Part of a small language model's weights.
Size: 7 heads of 128 (1 for keys and values), 81.4M parameters.
Architecture: rotary positions, no biases in attention or MLP, untied embeddings.
Training: a variant of Muon for these matrices, 1342M tokens.
MLP neurons of a small language model. Each row is named by its layer, matrix (gate and up: input weights) and neuron, and shows model dimensions 528-591. Each number is 128 + 24 x the weight over its row's rms, rounded and kept within 0 to 255. A neuron's up and down rows have the sign that makes its largest values positive.
After each neuron's rows, "fires on" lists the tokens most often at its 100 highest values on Wikipedia text that the model never trained on.

L5.gate2009 [111 128 150 164 132 111 162 106 156 207 131 138 158 109 121 137  98 129 162 117 178  93 138 162 160 157  88 126  87 109 113 145 161 148  93  97 115 131 109 111 140 136 107 136 132 141 133 135 125 124 151 147 106 121 145 127 103 156 187 135 112 142 131 133]
L5.up2009 [155  99 127  68 156 137 124 119 152 128 127 131  85 131 118 167 115 117 135 128 109 100  87 195 119 133  96 138 159 130 144 112 112 125  76 121 116 148 119 178 162 135 125 125 141 119 137 182 145 121 124 124 161 130 174 100 139 130 118 160 153 137 123 126]
fires on: ", ", "died ", "by ", "death ", "that ", "when "

L5.gate1527 [136 170 101 117 169 123 114 104 161 121 150 141  81 180 124 123 149 120 153 118 130 119 146 127 147  97 106 152 123 147 161 104  98 163 139  89 169 162 116 113 137 149 107 115 151 121 120 148 114 144 139 125 157 139  99 146 157 145 154 154  89 127 142 109]
L5.up1527 [129 130 158 119 139 122  83 118 149 106 120  91 138 166 165 154 129 120 128  91  72 119 127 107 134 132 132 124  97 147 112 174  79 148 145 111 158  94 125 116 108 102 124 118 132 118 129  97 136 107 116 159 127 139 136 139 139 163 127 153 132 104 106 104]
fires on: "and ", ", "

L5.gate834 [117 165 109 158 142 111 156 116 123 127  99 120 105 115 146 132 128 107 147 102  70 109 105  97 136 117 103  65  66 139 107 141  92 114 142 151 141 127 121 113 144 121 131 104  98 155 114 100 133 117 137  90 154 154 146 136 117 107 152 152 138 116 122 166]
L5.up834 [ 87 134 141 133 141 140 142 119 155 151  96 114 149 121 128 116 161 142 118 120 151 133 112 152 169 165 128  77 138 169  70 123  82 124 133 119  90 123  98  50 100 134  87 116  98 110  95 119 102 115 120 136 103 166 129 147 120 132 144 145  92 124 116 154]
fires on: ".", "id", "por", "u", "pl", "í"

L5.gate665 [133 121 108 149 154 110 198 114 110 138 133 114 151 112 113 140 146 136  93 125 118 140 111  74 136 113 135  74 112 160 146 118 100 158 201 100 137 183 161  85  75 135 142 142 167  94 126 163 150 108 145 102 107 147 129 124 119 142 143 116 140 106  97 124]
L5.up665 [118 161 119 134 132 133 199 111  72  85 145 118 133 141  58 143 164 134  70 108 135 135 149 136 127 138 122 169 141 103 118 106 145 158 127 124 112 143 115 158 113 111 123  90 134 179  73 169 118 135  70 155 101 166 148 116 124 156 145 126 117  91 101 163]
fires on: "s", "C", "| "

L5.gate622 [144 159 117 129 155 109 109 111 156 136 119 140 164 145 115 187 144 175 128 143 102 135 123 140 142 150 176 157  88  57 137 143 105 145 130 126 134 162 111 172  97  97 128 108 118 126 125 144 146 136 150 138 119  94 103 128 144 145 131 126 150 148 132 159]
L5.up622 [113 117 121 112 126  97 112 159 151 125 186 142 109 139 117 143 148 153 115 173 107 124 120 144 135 146 147 146  99 145  95 153 130 123 168 119 125 149 104 151 135 120 161 100 103 122  86 127 130 108 115 117 130 143 127 147 159 103 127 109  96 141 139 162]
fires on: "and ", ", ", "or "

L5.gate1507 [129 149 143 125 120  91 141  89 150 148  91 125 143 110 106 122 164  94 112 137 140 142 138  92 120 132 145 137 108 101  95 139  96 138 115 124  92 114 140 109 111 111 112 164 117 114 118 119 137 116 117 100 140 155 140 128 150 136 106 192 103 143 110 138]
L5.up1507 [139 111 115 108 131 127  94 140 115  78 146  88 120 101 115  74  93 169 127 170 119 120 101 148 124 141 136 121 117 102 134 145 117 117 102 131 121 158 104 139 168 129 110 149 182 116 138 124 129 156 153 111  99 126  94 125 149 169 151 166 129 138 118 156]
fires on: "f", "re", "he", "n", "to "

L5.gate1308 [128 120 109 102 107 152 174 142 105 136 129 133 113 139 141 148  77 127 121 144  95  88 146 112 157 140 116 112 154  91 114 133 139 122 152 128 149  86 189 151 121 148 168 107 121 144 110 177 117  64 117 149 132 141 128  84 139 135 110 114  81 125 124 148]
L5.up1308 [124 133 113 139  91 129 109 112 135 116 138 105 159 135 127 164 158 185 132 129 163 164 105 124  95  90  95 151 126 121 149 133  77 186 120 133 119 100 120  74 117 150 129 175 139 143 134 155 179 148 122 104 147 136 150 128 102 182 113 101 155 108  98 110]
fires on: "after ", "for ", "18", "to ", "at "

L5.gate26 [110 103 128 139 140  98 131 106 151 148 139 181 157 165 131 111 139 142 178 101 119  98 122 115 107  80 163 115 143 152 133 156 167 134 145 114 118 154 153  98 134 123  85 128 131  88 176 162 114 114 139 189 156  93  94 173 123 177 143 126 177 148 130  80]
L5.up26 [150 166 140 101 129 137 146  94 132 112 131 124 125 109 142 129 164 144  80 177 125 111 140 118 123 154 121 175 138  75 114  85 163 140 152 135 123 122 116 129  63 126 122 117 119 156 104 100 118  92 132 114 103 145 125 134 165 111 126 148 127 133 141 155]
fires on: "c", "Met", "Me", "met", "C"

L5.gate1135 [125 138 141 161 159 140 120 122 134 129 125 127  99 146 117 122 137 114 127  91 160 133 149  98 176 136 125  68 134 119 102 160 135 122 142  87 112 115 144 141 149 112 115 165  96 108 141 119 136 147 133 147 172 145 169 107 162 123 146 136 102 100 115 149]
L5.up1135 [ 93 140 141 136 110  90 117 131 152 117  97 139 142 113 157 114 115 159 126 109 113 134 119 124 118  90 114 117 132  91 143  99 125 104 165  95 135 122 127 135 137 140 129  95  79 124  85 141 112 121 176 158 130 133 123 114 116 118 114 103 178 132 167 136]
fires on: "re", "to ", "ob", "main"

L5.gate1635 [102 123 131 126 142  99 116 120 107 142 110 182 123  98 154 134 144 152 123 101 145 136 170  92 122  87 105 168 167 132 147 160 147 163 145 163 120 122 113 119 122 127 123 115 113 181 120 131 117 144 134 139 168 121 205 139 120 177 115 154 107 128 101 103]
L5.up1635 [135 116 141 113 124 126 137 104 115 162 138 121 113 147 132 123 141  99 129 134  97  48 135 119 149 150  91 129 131 129 103 103 124 149 130 120 118 105 124 103  80 107 122  72 152 148  72 152 160  99 129 141 172 156  73 132 169 151 103 115  92 134 139 159]
fires on: "\n", "|"

L5.gate1754 [ 95 105 156 107 111 137  92 129 134 130 112 107 141  92 138 135 129 137  93 152  94 124 113 112 161 188 121 104  97 155 154 108 117 116 132 170 107 133 106 136 123 101 132 145 142 140 162 155 148 131 108 140 112 146  96 201  97 123 107 145 176  97 102  96]
L5.up1754 [117 113  74 115 112 138 101 136 127 156 126 143 156 147 137 128 128 112 150 172 126 183 130 108 131 150 108 129 132 123 137 152 141 105  97 152 111 127 175 103 102 101 148 118 144 107 129  93 167  78 110 161 120 150 138 104 167 143 143  93 151 140 158 157]
fires on: "-", "one ", "0 ", "2 ", "th "

L5.gate494 [145 117 136 106 121  83 128 156 159 116 122 137 138 139 129 149  97 174 153 119 106 139  81 152 161  90 118 112 134 113 115 148 111 163 117 128 133 183 127  80 128 135  97 144 176 113  94 135 159 140 130 129  89 101 180 125 118 166 119 133  76 148 132 130]
L5.up494 [133 133 136  90 117 128  99 126 158 146 115 138 182 121 153 108 142 128 169  88  80 140 117 123 129 128 130  93 112 149 137 166 129 138 134 145 124 120 127 135 125  83 134  83 160 104  95 124  99 163 144 119 106  95  86 133 135 170 122 148 112 124 122 108]
fires on: "n", ", ", "–", "for ", "of "

L5.gate152 [133 137 123 110 146 112 125 157 129 156 140  93 115 128 158 118 138 109 196 132 115 152 144  96 145 126 141 124  97 119 136 128 108 136 134 137 133 160  81 123 122 125  79 175 144 103  90 176 127 111 132 146 151 154 116 138 116 120 100 119 136  74  85 122]
L5.up152 [ 94 143 159  92 149 139 152 120 109 107 143 119 145 110  92 156  79 135  94 108 133 106 144 120  95 141 136 143 142 134  78 106 112 115 166 153 108  94 128 174 131 122 129  83 131 148 105 117 132 150 120  93 119 155 133 144 181 112 100 132  91 167 151 164]
fires on: "| ", "a "

L5.gate1652 [110  56  99 157 126 148 134 145 149 117 114 147 148 140 127 143 105 176 111 128 149 129 149 122 158 110 131 129 122 127 102 129  94  89 164 117 145 180 111 146 168  93 128 102 138 130 145 159 145 133 142 203 140 135 105  96 150  93  67 117 131 134 147 160]
L5.up1652 [118 114 107  96 104  92 117 174 104 103  98 102 157 106 150 122 164 101 104 132 141 139 151 135 153  85 112 129 101 102 146 147 136 155 106 130  66 131 131 109 142 114 121  81 122 128 104 115 120 130 123  97 115 141 113  75 144 129 105 160 107 131 148  94]
fires on: "m", " ", "l", "f", "tr"

L5.gate1222 [120 119 113 119 131 134 185 106 108 145 121 131 133 159 140 126 140 167 142 136 126 143  85  84 110 161 105  80 192 120 117 124 157 134 136 158 124 102 149 129 109 116 152 138 138 110 146 136 149 154 115  97 167  96 143 126 124 150 162  97 152 121 112 144]
L5.up1222 [120 116 126 165  99 122 154 139 151 154 179 146 138 171  84 122 156 130 139 121 152 125 186 168 142 145 140 121 141 135 147 145 114 116 112 155  97 118 132 124 136 162 113 107  93 184  90 157  87 105 144 117 136 114  91 129 142 117 182 105 125 106 186 134]
fires on: "is ", "was ", "are "

L5.gate614 [138 100 149 135 123 120 126 135 144 151  96 143 112 115 114  64 131 131 108 120 142 122  95 124 117 169 112 126 141  98  71 145 112 139 167 150 147 120 158 121 101 131 136 107 127 151 107  95 125  99  67 124 142 110  97 108 170 104 125 130  67 110 154 131]
L5.up614 [127 163 140 138 142 136 112 137 121 118 147 113 127 119 134 154 116 164 121 181 112 143 149 108 107 116 130 124  88 120 166 114 155 129 108 170 137 127  64 132 147 134 128 119  97 124 103 112 134 118 169 132 120 103 109 137 133 128  92 104 108 145 131 115]
fires on: "are ", "-", "be ", "C", "were "

L5.gate1582 [124 144 116 129 128 122 135 112 139 139 129  99 166 152 136 144 163 126 145 132 145 125 119 147 119 136 127 116 109 114 112 159 109 120 110 144 126  95 133 135  96 123 130  52 135 144 106 136 149 124 113 155 144 184 126 110 158 123 128 141 105 132 133 144]
L5.up1582 [102 124 144 154 116 105 106 144 147 149 166 114 133  85  99 163 156  92 149 126 120  91 103 126 116 104 115 127  68 124 125 144 127 130 120 111  78 166 101 177 188 131 147 106 117 154 160 108  96  63 128 112 126 133 117 112 108  84  79 118 110 132 124 163]
fires on: "and ", "of ", "with "

L5.gate76 [114 122 107  93 124 108 175 114 112 169 136 113 176 141 137 151 105 157  83  88 147 136 124 125 129  92  98 131 125 126 154 117 132 105 113 111  97 135 140 100 105 133 108 151 121 175 130 122 151 108 115 176 107 122 161 100 140 157 150 151  78 157 119 143]
L5.up76 [136 114 130  97 109 116 117 148 166 160 159 158 120 103 117 138 102 154 100 105 150 121 148 145 119 116  76 181 121 123  97  77 126 135 120 120 127 119 149 145  99 129 128 136 182 188 121 119 133 130  94 137 133 138 125 127 113 162 120 124  87 143  74 153]
fires on: "at ", "At "

L5.gate737 [ 89 127 108 129  62  73 183 141 143 103 113 187 165  96 150 113 130 137  63 106 165 139 140 135 111 144 129  89 122 150 179 156 158 138 202 130 137 153 152 119 116 130  68  94 114 154 111  85 164 119 130 127 126 122 170 126 130 179 118 204 140 149  74 130]
L5.up737 [137 120 121 126 136 143 166 135 102 136  96 173 151 139 106 103 148 140 129  91 172 144 143 129 116 134 116 129 152 146 128 158 100 123 153 121 120 132 141 103 118  94 129 120 126 139 112 109 154 133 170 170 119 121 135 157 140 181 140 137 116 149 126 176]
fires on: "s", "sc", "ens", "li", "as "

L5.gate1116 [135  83 115  79 108 161 124  86 131 148 133 147 163 113 155 146 154 112 133 104 107 145 190  68 158 164 146 100 136 147 158 133 105 122 144 167 147 157 132 113 109 133  65 125 152  99 128 119 102  69  96 128 176 160 174 154 102 144  90 111 120 145 124 132]
L5.up1116 [132  97  80 115 103 127 148 165  96 113 144 135 128 150  63 167 114 135 124 118 155 160 121 123 130 112 107 130  95 126 144 123 144 130 116  82 126 136 126 146 146 143 156 137 166 136 115 134 128 106 145 139  90  93 128 159 128 105 120 133 136 107 150 164]
fires on: "and ", "., ", "to ", "| ", "il"

L5.gate338 [137  95 170 123 146 132 138 128 141 141 160 104 162 121  94 148 122 115 105 181 117 126 166 111 106 157 139 130 156 109 122 145 123 109 113 143 126 133  99 145 147 105  79 148 135 122 120 120 146 116 149 111  91 122  55  95 114 129 149  89 127 122 144 103]
L5.up338 [ 79 133  95  76 192 110 145 107 100 123 122 102 172 114 146 120 139 132 141 131 132 183  99 121 107 149 157 125 125 114  85 131 112 138 109 118 120 157 122 123 178  92  92 111 124 108 108 139 126  98 158 155 134 186 129 149 139 146  98 111 101 177 138 107]
fires on: "-", "on", "ik"

L5.gate1183 [150 126 149  67 146 130 143 170  82 161 179 127 137 122 157 108 141 157  96 162 123  74 122  88 134 149 142 116 168 120 146 115 134 129 104 133  86 132 128 161  99  96  86 101 128 152 132 140 141 114 114 156 199 124 142  95 145 122 127  94 111 117 149  67]
L5.up1183 [128 136 132 134 195  96  81  94 170 107 123 125 110 126 128 137 133 119 141 134 112 158 114 146 122 126 130 150 151 106 114 143 183 133 121 126  80  87 136 139 135  93 108 117 153 128  85  66 123 134 143 146  92 153 132 128 124 126 157 118 162 154  98 117]
fires on: "199", "202", "200", "198", "201"

L5.gate1146 [123 149 155 110 123 113 105 112 164 156 119 149 132 133 140 150 128 115 135 137 103 118 132 104 157 106 160 127 125 150 168 114 108 100 132 158 156  84 120 104 125 126 112 108 171 111 122  88 124 127 156 128 151  93 141 130 136  96 111 115 128  91  96 151]
L5.up1146 [125 134  99  90 141 111 131 136 146 153 115 120 107 133 139 115 111 133 108 132 153 118 132 144 177 146 145  90 119 140 133 112 142 102 159 124 141 134 136  66 113  87  90 140 129 117 114 116 153  91 138  97 154 142 112 123 116 139 120 127  88 141  91 128]
fires on: ", ", "(", "\n", "as ", "– "

L5.gate1889 [148 137 132 133 103 131 157 158 163 124 115 115 112 165 107 110 126 140 111 143 165 104 110 116 108  91  80 176 127 150 141 127 158 153  70 147 156  86  79 155 145 100  85 141 116 115  94 110  90 140 128 122 151 119 125 129 154  99 111 141 124 135 141 148]
L5.up1889 [ 95 133 132 129 134 170 143 143 124 124 129 147 120 125 103 164 127 133 156 144 106 122 182 146 128 107 126 134 161 131 109 146 147 126 100 130 140 122 118 125 109  97 135 134 129 157 182 124 139 127 107 118 144 141 136 112 165  66 144  93 137 153 151 157]
fires on: "(", "-", "of ", "| ", "the ", "; "

L5.gate1728 [125 134  95 135 114 121  86 120 113 114 127  88 101 157 143  94  93 128  58 138 116 118 105 124  98 113 146 123 182 121 132 109 132 162 131 121 146 105 117 155 106  99 170 137 115 128 155 135  76 116  91 157  89 123 101 154 189  87 101 148 157 133 110  96]
L5.up1728 [113 133 124 131 137 155 113 131 112 180 118 110  99  95 105 124 102 112 113 138 144 141 125 130 142 160 104 130 118 149 108 124 115 118  97 136 140 108 134 163 150 161 106  86 118  96 145 155 110  81 128 154 137 150 128 154 139 136 111 108  91 125 132 130]
fires on: "-", ".", "of ", "'", "197"

L5.gate447 [158 114 126 145 124 147  98 147 103 160 109 125 119 185 150  98 103 146 138 143 122  95 138 128 105 134 131 182 159 109  54 152 122 119 154 133  92 128 112 110 117 124  83 108 142 145 183  97 131 153 112 133 100 140 113 134  80 108 125  83 102 142 159 144]
L5.up447 [117 121 129 120 112 176 112 153 102  99 100 132 127  55 112 102 112 151 131 185 133 172 103 130 138 128 102 173 162 173 105 135  95  86 164 103 152 134  95 110 116 133 113 141 160  93 137 136 144 156 104 126 169 126 152 151 108 105 170 119 137 100 136 137]
fires on: "o", "Bo", "No"

L5.gate858 [139 148 150 128  93 102  98  79  98 115 141 101 105 106 112 112 149 113 130 117 131  73 133 118 107 125 160 109 130 133 151 119 148 130 130 132 137 110  99 120 129 149 126 136 120 126 165 142 127 139 113 172 183 120 115 138 138  91 104 116  97 139 136  87]
L5.up858 [172  95  99 120 115 132 197 133 134 139 116 142  97 131 127  92 140 130 132  88  58 145 126 107 139 113 121  97 108 151 143 134 154 126 129 154 152 106 124 127 108  93 132 147 116 137 131 120 193 153 169 157 113 145 157 102 136  99 110  90 126 160  90  94]
fires on: "to ", "with ", "on ", "for ", "get ", "from "

L5.gate1510 [120 125 135 116 155  92 119 138 143 148 105 133 100 130 108 125 142 140 155  99 137 138 139 138 128 122  71 142 133 160 136 167 115 157 124 185 124 116 118 104 155 102 122 121  86 187 106 123 119 121 154 136 146 127 104 144 134 135 131 178 106 127 147 138]
L5.up1510 [127 211 160 105 138 122 146  84 128 103 110 144 130 160 146 160 152 129 154 129 131 117 132  97 140 176 121 128 146 130 115 121 123 157 136 162 157 133 112 135 135  97 117 103 147 157 141 139 100 116 129 157 121  98 170 122  86 120  72 138 168 143 135 157]
fires on: "; ", "th", "on", "be ", "can ", "| "

L5.gate2172 [124 148 156 141 133 100 118 162 126 123 164 122 117 129 115  71 101 143 114  96 120 134 121 109 130 122  95  97 140 147 140  93 156  91 155 120 139  85 137  70 138 134 115 159 101 148 121 110 119  95 140 137 126 147 110 113 112  93 141 149  74 112 104 144]
L5.up2172 [ 97 146 112  94 154 129 122 127 146 161 102 144 144 162 107 125 108 123 123 135 120 120 134 109 181 130 122 118 103 164 115 138  97  91 122 161 105 117 108 137 122 108 137 107 155 123 138 148  99 102 111 146 111 119 137 165 131 151 150 123 104  91 135 132]
fires on: ".", " ", "at "

L5.gate1951 [141 115  99 123 168 109 126 112 138 124 106 137 110 146 113  74 137 141 134 155 189 124 102  94 127 152 106 133 147  68 107 131 151 146 164 133 124 106 171 107 128 145 127 115  83 113  94 127 152 109 119 122 151 128 118  76 172 133 134 166 121 154 109 158]
L5.up1951 [153 128  89 124 122 116 111 169 137 133 103 133 101 128 167 138 161 136 154 134 152  85 139 139 129  98 128 162 119 108 133 154 146 138 127 134 109 125  84 128 126 159 145 116 108 108 132 138  99 195 133  99 172 136 100  98  90 119 104 144 135  97 114 191]
fires on: "to ", ". ", ", "

L5.gate2279 [113 129 104 137 104 118 145 116 116 133 105 156 120 127 148  80 155  95 130  99 129 142 134 139  99 159 127 115 118 113  87 111 127 131 163 130 130 148 152  88 131 145  78 102 125 154 128 129 140 137 137 155 145 149 151 135 154 177 130 125 113 134 125 116]
L5.up2279 [121 158 181 118 132 144 161 130 138 122  94 109 114 171 139 118 126 112 150 133 159  97 114  98 114 118  97 147 175 102 137 147 113 194 154 138 131 171 128 127 147  78 123 123 144 168 100 110  79 136 143 167 157 154 136 141 107 144 107 145 140 163  91 152]
fires on: "by ", "in ", "to "

L5.gate1639 [129 131 132 129 136 131 116 125 120 151  78 116 118 113 144 136 135 132 131 126 132 141 140  84 142 128  94 156 139 152  93 138  91 105 143  89 129 100 188  95 103 134  95  93 141 162 176 132 146 127 113 115 112 102  78 130 120 107 153 137 102 101 154 143]
L5.up1639 [111 120 113 122 159 169 148 166 132 133 134 101 133 108 128 136 139 104 135 128 125 154 184 118 158 151 159 137 127  94 124 152 119  94 141 141 107 115 125 158 155 127 113 123 132  75 139 104 110 158 119 140 115 129 126 137  92  73 169 140 143 156 165 146]
fires on: "Bo", "co", "Co", "Be", "o", "ro"

L5.gate1801 [125 115 167  96 134 167 140 124 139 102 107 111 150 101 162  87 133 103 179 167 114 113 123 115 135 199 139 108 112 147  93  96 117 124 123 133 112 108  97  98 147 141  99 117 137 134 161 108 169 112 144 136  94 130 136 142 123 100 140 110 151  95 156 142]
L5.up1801 [151 118 119 155 106 125 111  99 113 147 132 131 137 127  98 147 111 131 137 155 112 131 114 104 138 143 157 135 128 134 135 123 119  95 123 109  93 131 125 134 104 127 120  82 112 159 139 104 139 167 123 179  57 149 167 164 140 122 112 132 105 147 144  90]
fires on: "ab", "T", "t", "Y", "Ab"

L5.gate533 [150 107 160 162 160 126 114 111 184 164 147 145 148 131 134 117 118 135 132 166 139 119 183 120 161 125 120 115  91 147  91 130 135 129 170 107 127 118 104 134 186  89 131 122 116  93 142 127 182  94 100 101 117 119  94 130 144 128 146 116 145 146 161 119]
L5.up533 [ 78 139 129 116 125 133 121 104 115 139 176 176 125 118 137 134 125 103  88 140 127 157 141 119 131 117 108 141  93 172 115 136 149 110 136  79 158 107 179 118 125 129  80 114 104 111 116 108 103 157 118 143 158 171 135 137  93 136 121  97 125 137 114 115]
fires on: ", "

L5.gate1705 [100 117 116 103 167 126 105 149 121 143 113 149 112 139 122 170 159  72  72  91 113 146 155 151 136 130 126 152 101 139 129 146 134 143 137 157 105 116 124 110 171 154 142 119 119 129 129 156 130 134 131 121 118 159 101 122  95 137 116 123 114 114 141 116]
L5.up1705 [109 157 117 128 139 127 120 156 168 166  97 174 144 163 142 124  94 156 142 165  97 146 171 108 163 124 105 154 140 146 125 153 144 102 156  97 154 126 108 133 116 102 104 166 143 114 134 130 152  86 152 116 147 137 147 111  99 149 153 100 158 118 142  90]
fires on: "\n", "| ", "\n\n"

L5.gate823 [161 132 140 142 140 107 119 131 139 127 101 155 115 146  93 122 165  87 106 135 105  87  99 104 112 143 150 136 161 142 143 120 121 141 142 135 154 144 173  99 148 135 140 135 117 150 138 125 133 112 134  95 106 136 117 123 132 130  93  89 127 115 113 129]
L5.up823 [107 151  97 155 154 135 168 151 146 169 140 164 102 120 151 154 130 109 154 184  65 135 109 113 100 165 111 121 100 146 127  59 127 115 145 142 126 120 146 133 115 105  97 116 132 101 165 131 141 141 140 102 153 158 143 153  99 155 127 124 128 100 165 127]
fires on: "| ", "u", ") ", "al", "d"

L5.gate715 [129 113 109 150 125 142  92 139 124 134  91 134 147 140  91 167 159 137 177 146 108 132 108 139 166 132 179 150 149 137 134 168 164 110 112 139 145 120 110 114 112 120 143 168 142 131 121 138 147 131 122  81 164 162 125 118 109 167 161  97 116 144  93 158]
L5.up715 [169 119 138 141 132 177 128 134  96 124  86 111 158 141  90 172  90  97 123 128 103  74  82  85 126 102 153 152 143  80 172 129 136 147 155 141 124 154 149 131 127 105 155  74 138 145 142 140  98  87 164 165 125 155 126 129 114 164 115 119 102  81 159 134]
fires on: "on ", "On ", "to ", "from ", "returned "

L5.gate1133 [115 125 112 140 110 137 156 114 111 200 117 166 111 150 156 124 130 137  95  78 130 174 120 111 138 133 140 120 141 109  89 114 138 127 138 170 155  96 129 123 157 114 125 137 166 160 141 121 146 101 104 161 134 145 147  78 119 127 134 175 145 137 119 157]
L5.up1133 [112 148 106 155 130  93 149 157 122 164 153 176  88 124 154 137 140 118 137 123 153  95 124 123 106 157 116 111 127 158  94 111 180 127 119 156 174 129 142 132 146  91 116 126 152 132 126 131 136 112 109 124 113 160 113  93 113 120 148 140 129 138  94 159]
fires on: "f", "as ", "to "

L5.gate1623 [117 124 153 148 130 146 139 136 153 135 109 114 114 125 129 109 135 135 132 140  94 138 136 161 138 141 113 134  97 133 161 132 105 145 126 101 133 103 102 144 162 143 133 146 165 148 144 109 138 119 169 101 167 117 119  94 112 102 152 158 134 174 147 136]
L5.up1623 [108 101 107 129 120 122 134 139 135  99 128 102 135 166 121 158 112 154 133 128  93 139 170 120 127 111  80 129 126 136 108 107 141 119  99 138 135 142 157 119 125 148 148 110 136 136 113 112 100 150 108 130 133 152 135 157 143 130 115 132 115 131 109 118]
fires on: ", ", "\n", "'", "-"

L5.gate582 [144 120 140 122 141 105 115 131 160 124 114 149  91 132 158 139 120 120 168 101 151  59 147 132 110 127 109 102 108 160 150 123  93 135 136 137 152  80  81 134 127 178  71 103 121 117 150 139 165 132 135 124 137 108 112 116 141 148 147 112 114 135 128 115]
L5.up582 [114 117 122 116 129 158 109  96 131 146 176 100 127 126 138 119 129 145 124 148 152 167 133 176 136  94 111 173  82 139 152 147 119 150 164 116 146 140  96 127 158 118 154 117 140 106  81 138 139  83 114 120 153 153 143 148 110 122 141 163 131 129 150 108]
fires on: ", ", "for ", ".", "and ", "was ", "is "

L5.gate106 [107 185 116  99 133 129 102 106 150  97 121 107 134 180 146 123 113 129 157 104 157 111 119 131 108 153 100 102  89 144 132  76 123  87 139 119  99  99 106 119 175 119 111 158 132  80 180 130 135 149 139 125 133 116 128 139 132 113 144 153 142 128 115 137]
L5.up106 [146 122 171 107 104 123 169 140 113 106 138 124  98 118 127 146  92 104  82 105 122 113 104 133 114 160 121 119 152 151 128  77 146 141 140 118  80 159  99 100 165 146 100 130 152 138 151 129 114  98 158 111 135 151 143 128 117 180 122 127 147 132 125 141]
fires on: ", ", "by ", "when ", "asked ", "from "

L5.gate1438 [102  91 120 125 128 119 151 126 179 139 149 119 111 129 147 125  94 115 151 142  99 128 144 140 141 101 134 151 172 101 141 146 129 142 122 143 130 136  92 103  88 133  80 115 140 120  84 142 132  49 121  92 142 130 128 130 121 141 143  99 148 120 137 122]
L5.up1438 [114 106  99 112 115 128 148  86 126  99 124 132 172 139 181 137 126 129  95 117 103 114 132 141 125 101 158  86 115 140 115 139  73 153 115 132 160 108 122 129 117  96  77 146 125 113 109 114 174 139 152 158 158 126 113 104 112 131 144 111 154 118 126 107]
fires on: "to ", "of ", "from ", ", ", "the ", "in "

L5.gate1515 [152 112 168  88 171 102 138 117 130  90 132 112  89 145 122 102 140 147 111 160 147  98 130 141  72  81 158 123 125 173 102 115 149 134 130 133 103  82  89 183 131 116 104 123 124 133 147 103 122 109 110 137 140 103  94 116 108 119 125 133 136 120 105 132]
L5.up1515 [132 147 148 153 171 129 123  71 109 110 158 164  76 116 142  88 116 116 129 147 140 140 150 132  89 152 160 111 124 135 145  71 107 120 131 112  99 109  89 138 111 131  81 169 111 136 105 100 152 147 122 127 135 126 127  83  86 163 156 140 150  75 142 136]
fires on: "199", "200", "201", "202", " "

L5.gate924 [122 151  85 131 108 124 139 131 130 124 156 137 128 183 130 145 107 105 118 100 131 149 110 116 122 101  84 106 149 112 170 108 118  98 110 171 131 105 141 125 125 165 108 117  87 142 147 144 113 105 127 149 122 111 128 125 114 154 157 119 107 147 156  81]
L5.up924 [147 154 105 133 128 109 113 135 112 128 130 136 152 139 163 101 116 131 106 136 111 107 141 109 127 147  90 119 128  88 184 121 116 118 142 118 153  95 152 103 178 135 117  78 103 160 109 152 145 128 114 147 119 120 154 156 133 118 132 105  89 109 136 128]
fires on: ".", "more ", "later ", "More ", "g"

L5.gate2090 [163 115 112 143 114 161 146 123 122 113 132 110 115 146 124 143 122 152 189 121  99  94 110  93  92 130 111 123 167 142  97 161 163 162  79 124 119 147 102 113 151 158 107 134  66 121 136 134 138 173 111 146 150  94 117 161 175 146 117  79 118 137  87 157]
L5.up2090 [135 102 116 135 113 124 142 114 111 154 108 153 126 140  72 149 147 142 143 124  99 150 147 120 139 147  72 141 123 106 133 103 132 150 118 104 115 143 157 112 205 148  83 135 111  99 121 108 160 130 153 114 120 110 143 134  85 121  64 138 114 110 107 140]
fires on: "in ", "to ", "In ", "by ", "on ", "a "